From a checkpoint of a small transformer trained on Wikipedia: no biases in attention or MLP, untied embeddings.
MLP neurons of a small language model. Each row is named by its layer, matrix (down: output weights) and neuron, and shows model dimensions 512-607. Each number is 500 + 40 x the weight over its row's rms, rounded and kept within 0 to 999. Numbers have three digits each. A neuron's up and down rows have the sign that makes its largest values positive.
After each neuron's rows, "fires before" lists the tokens most often just after its 100 highest values on Wikipedia text that the model never trained on.

L12.down1423:480559476442553506541534485528471506553453484507557514479494501504466467493468425524481531444576482545590491545438509550491390551521425483457520523455514558467453424483503436484566475482492503475549508459531489531494460465510504451581505493534507543490488509536484508525513380485466513592
fires before: "\"", ")", ",", " (", " |", ":"

L12.down1492:506493452498465496472487512416503543449462506540570453495535553483454449481408547497536546457521481418496528506444541488531456512578470449436561447500486503448435534543489482543451468537539452491488428537547478578528555565483503573500487553465525514465480521465534496529492466544459472500
fires before: " of", ",", "\n", "."

L11.down416:465520437445483513456450464504404508428535500521493521447458381542511528507574495538459518503520542447513487493458435466462499561485500467486513527484513478513472517410475466479462534491536469550554576524582490512464499481514583498445514466513471563507482505540529565503479553581431420462
fires before: ",", ".", " in", " and"

L12.down1686:537579509432527485450515492494467556526466505571606480401451525485525444459448453454478546473485520491567514522501546508515590484533483439497500574484507476511553513538523472529562557446488476480475462516527441493489470492496498466510550501536509467444536458509559466506488458587484573496
fires before: " |", "–"

L12.down1972:565520523455468497439561550470518500571492520529555525438440521436479497494496468608536485533510510489479462469527490517513476489527481554410471529546529471510421512433459477473503439415421478491529468554496565514472437460482464453462444502509517491503576477453518504468520472506558514563
fires before: "s", "ed", "ing"

L11.down1012:520469474516476448419531516499522527528478560512513515511489563534482553469507475569550553419503570470494441522458515526437535499457513479513497541481469488433468511455475515531526521537479427475501572497444533515493484434503478506495530523430545445447529529416504515550435495431437458486
fires before: "s", "."

L12.down1633:560537443479587564530439520471436506566460473470539509466399492523471501452465486517481536560545426447473537452511510511492434482565502501507479544519601465409627499477580444486547471488496471464516558431488562466491526513505537491512438459455603570488475519472548506487528531508466523408
fires before: " of", " for", " to", " is", " in"

L12.down196:579542463535523472474491531503475490461479519481498487501423454504575467489480490491497464447509546544591485520575508506495458462564565508496457443484489571454511478542510516519451572546500472479583463440464497476452482502546488415444494467468500421490538486462528409474435456501474462606
fires before: ","

L12.down267:460478499487453572462514522477478500490422508487487516529490457551550482568498486507509515511537482543516395528514503544543480558480520523538536475434527497556526521389473507494504525490537432547506478492485525511509479554502477536594528460548504485563522507483524442459506477447474536508
fires before: ".", "oca", " 19", "ica"

L12.down216:456490561445504472643504542482485459463439519520516538493467453510521434520501543504513504532555416571552412434487490540497452543457492577531481542497512557465506486427502439407521498519501507488493498466509503468525402501546458496509506534507458475479416477544436503529531456479551534473
fires before: "s", "ment", "d", "y", "er", "ed"

L12.down124:513501559449477555590498479595514502513479474471522527542569506552513509502521459447495468488442508558470456506454547469556448432522545449597448503489434516534506501526471503446490565426492475440470541619493509442507500532508439499620500505492516457603479484508477541515565503566529549553
fires before: "|", "ric"

L11.down1645:533483529495555546473482516514488493578491527525433536566505503524445511552535478507411561555481498558479520496468509515487551488523528527465497477463465411444517504514471536465506514452535477502506495490512514502540518523470468496553488505491445534511515478485487494525506522464538562516
fires before: "=", " =", " life", "ion"

L12.down2001:546545507481414514397566501481563508455559479430495504488502495498504528557478453498466488498519454476514485553559455523471550462485464483464510474522574471504475532470458489471435479422500476599514453569431486478414462468535489500535483555516475457447501483506517533522417461545500518554
fires before: " |"

L12.down382:520537584561477497524548449502443577505493437485513528524498464472425550477476524451567498546480524439472471531499527510455421438475513478502508527449466635481539534574516500489538437514511494507531534540450491512522518472503536513460546444454472574476470587442492454485477502507495501519
fires before: " are", " were", " of", " have", " on"

L12.down283:547486531507514492569508483550468478542512398472506491499461457456414466473577492458482521438574523529461468403457520530437460550438522509472503480474481443544504497451438462464523471563505545457483422517536567512496495475425529515430449473533490490559542584484493519522521462508517515473
fires before: "|", "-"

L12.down290:494563500529562506473474523482483493460503444455476530513556533532599522530485447527475476520466479462512483571516568503548570512472498470530492486533522488450561545461530478486518442473533459538471518524511520602485506464502463448507482481523486488457475452508466433486489460532545514545
fires before: " |", "nd", " Rand"

L12.down799:489490505524521533518476579489500553456451546504511486452585449360562473628520504563505482500528451438434491417498503509522482472560448533490474550499496474535534550553492515568507473489524516413495474453544488517458512440423525504491452485465512466518459466499491481501512524479537508520
fires before: "s", "S", "is", ":", " Time", "as"

L12.down535:504584535490519476475566512591493483520498537540557554525550524397505468523519512471479459487521462493511439557517441523457509471481478542497563525537482495509465490534497385489445572474514484585469463531510557577520428537433430517441535479581533502452458482475462479533501430461492479539
fires before: "s"

L11.down424:533547513536461474472527518531479494482519513485462499535532582493517444517507471524494471510475475500479465492494489461493506460540531471516453512451513504539473531494441494494559510492531429529559489457530537481481457523541505448468520550447534526503464522498542519521511543493479447496
fires before: " |", " (", ":", "I"

L11.down88:479490472490520489525514468497528481494473546498471551518511498495534467532521486553550477463494479497483537489552528520509459512508502490526502502488470489502493490501505486545509498513509533517493496492508497480486501473552487469471499513496518501505501501536476455525485526514480475489
fires before: "="

L11.down1085:465423557493502511480514489455545467469513544453507535468532551514473503514522490578476572479533464517505469479509501562505434485542498525487462407437550509498361488443481452518534532568440476529518525464466490498555448514520473456479489494447505451542492444463526510463534512536485514478
fires before: "s"

L11.down1376:487442502460521510449554466514474485514491564549560489434529529492484481536470506494538490475446467485499459449468466507518443528504476521505409504459555513544495426436504490477551476535522534476537522544497486479497523474445464437514475437533499450489551497491514493504553531529531547498
fires before: "s", "|", "g", "e", "ing", "ean"

L11.down1395:555462512483529578491486466496507493501440590507511490483536492433464505588496481549508538571516556480504462511487540424498474476407470455462475448530537457460520381556521491529513523541522477533471480504475530495491516411461455512501587527562397514456532445493509474505490546469535585524
fires before: "-"

L11.down1094:516509476522512521499455490472508448508489525497588462475481497481555428461558533533518418538473531554471517486538510456457520451476523545512505499496558505536404512527521461536478526431454449501519476490420527491458528545524458461448505531573512496552484496501494485542499430536492512594
fires before: "=", "\n", " 7", " 0"

L11.down1985:477479501498511513561440512484458407445543494539495472512467534495502486506519508386498501447482491515495469494508512527415503500438437551532530500531490546422549540533487469508447438480549525411521524533514485433487457497437527497465499427449530515465485513492540606540409512410562545483
fires before: "\n\n", " of"

L11.down169:538560501496467537454521565464537573463436474462484450499529489507453469589493505493457493382515487533447497521442503457459471496547509445491427465469533556439503506550509509539539596458504428510538502478506583509480515459497474485608496532435539517452436529580504597478463509552509486468
fires before: "s"

L11.down1905:547463447511623496473415546483448539483445540485477486490569566495571460506552515485451515507431520519520445448466470447532459438519446488474505489544537515470522424463533495585534527430437490455476538513545511492464540492538459507480499568478406558456583475532481469536514508469518528524
fires before: ".", ",", "s", " and"

L12.down985:494468532492523455502512513512469553470579593567474441533503455456526510509458486571520480449544558362496469488479484489555480503456453550523528549465455499541484413435499479456465509452472501496467555532410540507476556491512430443529575471489496460458442436491478512473483513497460498428
fires before: "a", "us", "s", "um", "r"

L11.down778:470527563476505511423486527417479474512507480522500418442407517445535473483514465433447515533557418506478495579478563489557494492530472469490508473491508527467494518535561558576484485526481469515525531423458516503551521480520574463509529550577445506500486572488454468517539551499498513524
fires before: "=", " =", " in", ",", "s"

L12.down1182:536516524533548497489481457514555495595449484468463493572506482495501545514481465440459529494609466483484543493526526475527482489508498498552513495518500529522459479494506496491495394555534569499465543472463415518497538507543496496586460519489577525510556534462495498485541520484522513460
fires before: "."

L12.down2034:466552519456489481520493456483451514551482435478460465562530450534464499413526436482500524483541522503520443499500592523495553520506457479475548478473484505465503464416616517466514542588478483485493544401539464503445511490498488410507573521438441428501537459493509530536568473508427461526
fires before: " |", " m"

L11.down1476:548453479456567409540451441507467438475495529482488553506490523500549474493508537438543549489474479442478455486558454433492469557505452494520454568541527524452495543484438528555457492506507463614461511479487494459542450530553503509473526481525465469514504478482463492540507486496494489508
fires before: "\n\n", " He", " The", " As"

L12.down1395:467508463497537562478532493479429503467549527544517545453468503425565505465482447492518464500511463521545472568514504527480547483522457449522495486504514535511529406513442477505450569586511490534484503473510507482476499526532514524576534483506535470589458506506518493481550402470521489534
fires before: " in", ",", " on"

L12.down1684:458601494505479504537419438525512478477490492488518494476519463419487518579498505453460484488503538466454555482513511514469458550497460544522473461488470484524462428533552513483525549506545449485539494451534498448448400468562497511457488503523506490519514448494473500381459486461506508509
fires before: " |", ";", "\""

L11.down726:452527519459451477507493500528538470494577488453561505449530470484451527479540516466520523543486481468582527475547490553499529433457552501438465541550575441509413485517488467488539579560490441499466501555503516520458503488516480489438519481369524527580518508550505485504507543493476429529
fires before: "s"

L11.down1538:487512471553493554478520546463486494486545560489574483509519524519501505479501450583497457515431516449456436472505530517466488450488524509490466498525560522507466456454555487512424540514498551513496471518497544473458511501454539505477473471530545511501510456494502452516498530541424377526
fires before: "="

L12.down1497:451529448446484434566524526513509542507540427486441559548482494475582507539521488494494402541541531579508449497507444490488463525483479524522464487520460502507560543483486517463547515496536488503388537479487474558487470531448453528540445519600475552522531540549506545604483450493519437490
fires before: ",", "mi"

L12.down72:459470448414482517529455526538491482437549516562505519529552484449520518587520498522474512509486546456537466548461472506504507590488557497553556543553450552528529515502486513483518441518610499512476507522517458402607534512411533560546551481562479530482465460541513531529428480509528481547
fires before: " |", "."

L12.down1812:520527399481507464435565450530448503496535519525559442507551542513493495524496500467501526469519556542502560550460533549493477503531468534458462504527516530510482522510556546440509546518431432531439458440491537483501491513466582513478520484506448559499486526451548490491509516429570543471
fires before: "s", "es"

L12.down1928:522549532528636491504489511560496532471473430489469505516481514389506444476473483544504459515513556524580470528443515514434512465467496445576510480539532530509494540568533506552490422455486521514439569398471516470476464465483473511520504469555532474468535468527547486555491465486484484530
fires before: "a", "us", "i", "as", "s", "is"

L11.down408:506533453453463497523534513465518522453502471501475502545521529526498547538461494478496481507482554471439433535472417465450446513538457469432577471521539535522552487521359457471451478454443504569488430515399499458504448421497455491537482488493513508443507455480518479480525464489498471486
fires before: "|", "\n", " 2", "-"

L12.down1040:463507464446539505433550481499499488534468497418513513564458558498590479548542530507461521545501504533478395521510469555561574547558544570465520464489561482491514552495505480550521511541522501423460436437489460433525505457430464453550474492488543542417449451540558550508488478493505508503
fires before: "s", "t", "ter", "ster", " Got", "son"

L12.down19:510542563482570475507500519517506540557536457544500435500432536464479463505502507521550516466534482459490469580468444471523435456514477524555508554449472485488544420423482536527567502497535499498490507587573464526455555441536528475541521506517515491480565500492454487544545481537550511503
fires before: " of", ".", "s"

L12.down92:411476536594537549465525472477477596572547492488493435512475531485514476550597497521520460415523429487489522559504615454559560525445455503462455584456511467432471523541506516538539516457465566512504547548501543513540543507546522503418539536535508469523573524473535517489547522407431503501
fires before: "–", " 3", " 2", " century", " 1", " 5"

L12.down1764:485467481471475476505516616477568498436504504486608468456470522428487510477529528517424510557519500571520505464542500476492526500529562451520506425566527404519545470497450457462519421437462507483547563489487545519493446465458393493498487437507558491548491554565565533571552439561561451494
fires before: "-"

L12.down1226:419535513538475562500544464531523506498506428462471473492529447520511598617548540531450470530571526495514526429572468524508486465479502520446513430530486477467541558511485480530446547467508531426576534476463502394428517502487424513524528485490498457554559520513461465500466492486529469491
fires before: "1", "8", "3", "7", "4", "9"

L11.down1998:470492442502474482510543501487444485477437479581433494507476520543487521520487500539482469450496501493447423445507423509459599470559411503533515538533500501541508459499449507564504479481556490457481488450592504481518530553485533546536511534530452458534518537518455491524537475507535529536
fires before: "=", " =", ":", " |"

L11.down1527:619495488500476482497455380546475478503459529508497506454477458467558474473519407473507491503478496463471568512501432548517487502493467490486505467507510431465538543497537589518456475490487458508442517474530506553554516528606420537518531458505493523461461510524484516470455595473483410498
fires before: "\n\n", " He", " The", " She", " In", " It"

L12.down48:509532528428527502426522481470513541462534491448487527503458500488509512500618563538544489468524482521514451516443547462485440516487491530517455554532492489453473537526530467531555502503500509533509500482519497477452541539454497526550484466492488486565475537497521517552459480473408457523
fires before: ",", ".", " County"

L12.down122:545508568558477504452543513537558484548509489525401562497474454451487577528558542511592474538418457486546533531481547504496484499507497531483532526472467562535482507467533482489485440490482535558496519465500493433510457544563442551525528443500494510491443561464483523467481491564535471456
fires before: "."

L12.down1160:492492528526554501435498465487477520504523540502529472539521526520516531396489436493493530473478413486507478504506460496575453558555479535528498456473573488426557469499550527506470539508514502538512465524482526531550391495528434552532530506535534486537518517540470515520458481493477476541
fires before: ".", " |"

L12.down1054:623468415504500494538449441499471561478575504475482486531449512503508433465494474462524458416511469468575519480451498526461488465529500539489517469513497506514513489472496484484521462485540449468545489466516578528471499479513481464516595417464455468496412507539516433524561506571491499480
fires before: "on", " Go", "out", "oni", "f", "A"

L11.down617:520475484526533501527501504518519483547531469504489518547514487535441479497498457531520519466459531556509522463489502516448547458532551513495519452509514497478490513464513495508549549558496518493514473501496499521523546507508503493478401468503485521471519510495466535501518545537586511450
fires before: "="

L11.down250:507450468470513486551499464532551466546497477478497532480523518496511458462553502510450496510491509418489495513485487471559478474536474506459529557511517421558477426549500515511567460492520501490455516494525508527483432472531469507565492502501503523452528466508549517453527409494463451529
fires before: " |", ";", "%"

L12.down1347:519516537424543453536553497540527561546511467468522512532517486540561543514491493439596513466499496474542465514482490551561457494484491470505514504481501470513519576554487499470542531548495504451418522496455529458539539484466392466547448483504492480493458490532482470516430519504472522504
fires before: "ma", "M", "mu", " 2", "m", "mi"

L12.down779:533534465443520496529509463491521458523510508511468517459474497486526527590437532467516481449440471506561558474509423513470510411504531537498541462495459512573525528471536481480500521463538538447521443476514534419510482515500493509495571480442560398518460519478524492479547549511456464535
fires before: ",", " x"

L12.down1781:475462474466559473496549447483523553516410531534514468431472486466554474519404575514518419582503497488519443527506543502564483457478475466459522447487577582506548514535500478535465489493475485513536513418493447502527488495561447514627469495524412516447446461466506535496413467440470444593
fires before: " |", ")"

L12.down179:574447485558469499554482459485558520521533461494536507498468462521491484601406513465570493475509553466508516491563475509506454482490488544480560535481524562528506530461500487489537500502541499487519500559455412529510478524510546516518493542446494512475474531461501513461526475499559549521
fires before: " W", " L", " 2", " 1", "  "

L12.down934:563535454492500533503508426486471476510551500595492504466487487445478494456442467515508463489542517568535537508554555491573449421566482489472507578481525529477545523493519453480537495547481453484517515502536553489540499520476495537408506535450532522554564477467482518433548505529478511482
fires before: ","

L12.down1544:475505518467484550456488526496493452524516526534429492445483470546540517485506507540493488531538472501528489467461493457500520508456513473475485460479452524455416478510489407480500510515459441447535465523499546517477523447406496492462513499510436501497476499444504499507465447505493522466
fires before: "s"

L12.down1013:519527477499549482469540403534474504541506450497501489553464557506464546535457491498502517564490499494471466466466403516443448470443540471510481531524486592519498453531461540511425492502484521460490522481480571528555422485533560505536490500530487490464548520503460500466481486462461532505
fires before: " |"

L12.down940:476514546464504480484552501494532534529520453462449535451493475501522446506534494464522529448533444455506481468470499429539466495501525513543502538490508508496490537457563484502448526430563479470418512462511491533522503509503482511581528518516424504451474510474573532510509496504446504495
fires before: ",", "do", " 800", " 2011"

L12.down1769:459460437421471506501453511530556473606469513503578447406490472494442427440443502495534465531529589489480514495538486497451535551488457544503489487476571493567581432467563450532481444486545418520577551477497562604463521506527492523516531519514498507454517539513486515537541453466508536471
fires before: "s", "ed"

L12.down1675:475504538530523485581490487560514448498469481488542449545529505520462470546495451529499473557468502456513523525478512531472487544480525479478459544526470421524480500497520517442501518461528493484509486488524518518519509606486535492478453466534444462516470403502515509513507556484499496427
fires before: " March", " February", " January", " October", " August", " December"

L11.down1222:489436493456498526534478519521503491552495520515525453546491473560504476530453510490501553551532537455515540517483446486482474516481526403394563523533452463538444500532479513475480458452509470552500520448550492468384546519586526448452469460478482446532448501519529539503460468496487455508
fires before: " |", ";", " 0", ".", "ust", "\n"

L12.down502:464511490547484502468501487431520427512443442515523487528478470507501494564497534462466461522488513492504413531493556519521500522523548505447455475542453499509421513502483494487516494429488482493538471429534596465467554549489505608478481427530495496533494464473505516557477544616551523497
fires before: ",", " February", " December", " March", " August"

L11.down536:465463546505453488519454475510486473499495503519487488484518522512514528476465481458571524523461506470479536503437502523489503492457506472526487518507442542529488521541493490485531483496473510496536547523533481484508475549463502517503468411506525541523532482500482521498518501494508492495
fires before: "=", "The"

L11.down188:479595504510499507517550481515552497478470473419448535469539528518411515499461393512481559543518437501517551462429461513504504511477535452420457467485573531451503466494558509488402499391490499481488498550524466416549639492478511522490507498532437483510479553529517530474538448495433512421
fires before: " |", " 4", "|", " 5", "\n", " 0"

L11.down1462:424490490538494520542495489458531464490503466526464516487494504502561474499460463476583450523460538526531477550522481520551501488491526476514535476541499566492490492511533467468502454494489544457487476496492536464513424513572447483511455472474521483474507512462480546474519460532477543532
fires before: "=", " the"

L12.down714:513530497536537500540492532562490509485423463476452482450441563496489547487471465463472564462566522499512391512472505520507449525516462509545476553579535585445491477541523454488533437508474505508480508474462478484499534494518442495509508493511428566541461500523490489515486446468500456484
fires before: " |", "ta", "ra"

L12.down1894:478492555493455502399521522474455468553431512510526489588530510490505512498564525447561473528532503537540526494525513515530448467519435485548519497494570542511512519546541493465502484518471511452482582558562510513471513464474560529481509468567458494461550548496429451535575497516508496567
fires before: ",", " in", ".", " of", " on", " that"

L12.down1820:498497552506554538444489549524445493559513472508451464443477439512508512494497478532501522506488500449567507445555480506551442489390515512524486573526465478469522482597527524556428524451519478518476477475578482490543556492457457459590553481514474507452436485547512482473529434483517448514
fires before: "N", " 3", " 4", "G", "da", "3"

L12.down1279:521457480483491476465509534489548520451455567498531454483497533455483496484552411473548493481482511549515521473508516437453471407492475528474511477502531453492460549491498474488487474539487495472509576510489563511517531472529504501527483533484484531484515462544541465494467411474480468542
fires before: "|"

L12.down574:504523487483541579415436468487508490467495471495526529469458464468439543505471507482479501522489435495519488485441513496541445476422492516434441524475554524475582480546466476439485500505450475575533522429517528510547560550541462486516525473459570504483593539515518529538513502551496482532
fires before: "\n"

L12.down825:422479533524484485504529528464557458458483523521538476476492549460604414499482576527466500506431439583463541464468561507487477456525416511496464468515537517525388522510484516407517459480556493481553478451433506514495544449527559427452535542493504596557632534520471430492486509483485498522
fires before: ")", " |", "–", ";", ",", "\n"

L11.down433:520486468512560512549459551524449446515494463542553512500465508479491467470452493506477495410526569548444414496550560495468470487529487531433593477496460402490387517490494489507467478477446599533428496498518470497486528486503514407524558507479499462510475467547463519564564443484456443550
fires before: "=", ")", " =", "\n\n", "–"

L12.down1479:510495504489501495480456529474500496497482522514485465469489510495479458462517490533524493529500501486515500488571539528450424480544436496498462495562521542485523516548470561547533562551480492545494485499535457507458502493601423505531518582542460511508549468472531493513482462485478463487
fires before: "\n", "\n\n", " |", "  "

L11.down1192:554515480460546444462523482522541511473464440574522543474560453475506515487452454447569475490540503392449502526501519537528475467518532505462482517526473483487522389573531540521513477433452501539489494522481424506434464495518509469547438431423433474533504512464469503494473505527407480514
fires before: "-"

L12.down1016:500505513486508558511435489518569521462529530469496513458525529508542534494527542491511575551519518542523450544511462433523525492459475534470446431547480518499497436533444516515494475502479514520542484506496449469494505507539475525527534559418514481540498590515383510503549550474566521483
fires before: "-"

L12.down1979:448568496441447476438473516443497505486487492459514547485489516500454440511506559507480457534573507497448500528443549532536431547494449540484495452522620534460567474524479554526512474450533490513569523476469430506485604473494520528498534527528516500529552530578493559473529383410536544514
fires before: ",", ".", "'", " and", " was", " for"

L11.down1216:459471500462459548482496478492498531555519436451479505536489481512501504530494554529511547517486520530486489508555481507449495513500489502510532515468516562512528486514499461482485464488518518456493509491507509498497510472494449582502521487477539447527501512528552544441450491485507504505
fires before: " the", " his", " a"

L11.down1119:413502589523508508529460498487450429506460473525455525526462425578512533526434587470532532483486423468469538472509494536437464490432491525460485492484519458503528520553500485440444394454464547527478499470527457481530439535526552543440421497448481478514473465558495526430503463521477474518
fires before: " by", " to", " in", " with", " on", "."

L12.down177:479524510460537468486473536479466512517487451528509548564502522474500580503483568501480457550507496520511522543515507457504521466455462580585441523505507536539402457482467478526437444539488511474505444521411555523558538483517615499568487614540453581445525530509539555560532438506513518460
fires before: "-", " |"

L12.down1646:482480416507507577520466522576496491477462436419498558461484544477516448468500480524488454486508524511446469581480491515463505471520501499426497505473538499436497442544572439517519466549521535479505473443489530511516461467508468481478486441580417482499498496487480462588470480487460505574
fires before: "=", "\n", ")", " =", ","

L12.down1060:473445552528518534493534465503514466534513521487518541488550531525457556534576448544445488514550538515488495493517490514572470449441443478439459530592525521527474463527467450432513510476559494512540487543497501501529488469509469468502499537522511534531490507496460512448490411471466462497
fires before: "s", "si", "sa", "sc", "st", " of"

L12.down1403:452502493501545570484481483490450384527542543483509425443481632614477504476408473538457517529447518480532536498508524531507576472502477460492579527475494593434479528471555476551499512419436516533501477575530503483424463536522487497514503486487516478531489485506507501520520518511535441518
fires before: "a", "c", "cal", "st", "za", "an"

L12.down1095:506514446512495468493404596511453512476508569531499435490412480472549428490439452494461502452526519523477494511503476513509461500464415538398491507571513529440555550455575433447488436494468548492502606447496460548477501534535493499467487516536444472543477544537472472490501441489448440557
fires before: "sa", "a", "es", "ed", "as", "9"

L11.down228:465523463564517479488532506410512478524484409489494568543497506487436423552545499493540437484435550580496493471550522430499529552488596498517435545475497517525486452475566456444525546504554519441484526421491455432518538555481481488513462483474480551507446520510476506498491482449460512556
fires before: "=", " of", " =", " and", "."

L11.down2038:504514584489545437468564509496476464539484541504447575512505501507468536534488485418438594486512499497366478538517496467545468458541483508484583467487566476443541387473467516508469527505473485574508491490566437529544583530494478503509516485451552499520426464490517411478539484443491508469
fires before: "=", " =", " and"

L11.down389:457549510545424454491476481507457478529476468470504516539488581490451543507506426484487485466436486386486507520439512561424533501499423484513545473491461516472469457492479557541460532524500395442469537588529525516500502515470501481552518518462510542520488480465567585461500519497537580530
fires before: "\n\n", ":", "=", " |", "ion"

L12.down159:488519531527557516462529407484479495469510489542557499460475597543512516459427491498494464434429490502496481530521472501574461527521539436508507414496515528533454411509506509547487511482480489479480466489572473522496534474531485480510557529575576502420568475465502563519510542521456548561
fires before: ".", "\n", "\n\n", "″", " |"

L12.down1019:504522514469468474451464467458491505462561482464532529591429472560538532452526494509531538400509494474491542502533566518578480479520471483461552454475563501471534507467479543460581482468581599494541443503538463532482486547478536470531509572517460500482521516436523532510476521487404485479
fires before: " |"

L12.down1774:502568524555500521517567476522492461569485471476532498522527483476524516559433457602515428459457466471455572488498516511496471503479491498510586474483550512551445523452501491503505535512477441548493521480492514489483392430434524522476447466557475576531529432476530560463399462502502564485
fires before: "s"

L12.down1460:508496497505538548442488518483437454460501489460453496509461514519472551509502482545519544441553480506550502443475437540479508499489487485485458478474466392493531558470432491560533494497492434444501550450480520465501501484519449493558509492478475481468580496552538399576517498450545547452
fires before: "|", "s"

L12.down1151:489512535491435493516431496531454441510501525511446514460600529476480438448519516486498500492469481488496470517493524506549512497492497497512429442458478516501481473505474467474489520479499553530598402434514510503455527524556585589547564442481427468552478511471565479507468532462549468511
fires before: "\n", "\n\n"

L12.down336:542548466540492534467487506515491477507464495561519459437534513524484550460471468491501454449603521508507419592497515442530457498463514524523439512444540511475488540553509473514451456566458488476545496504505506520538478439505463484552453554519506467471502515508468548566516472501526445486
fires before: ".", " |"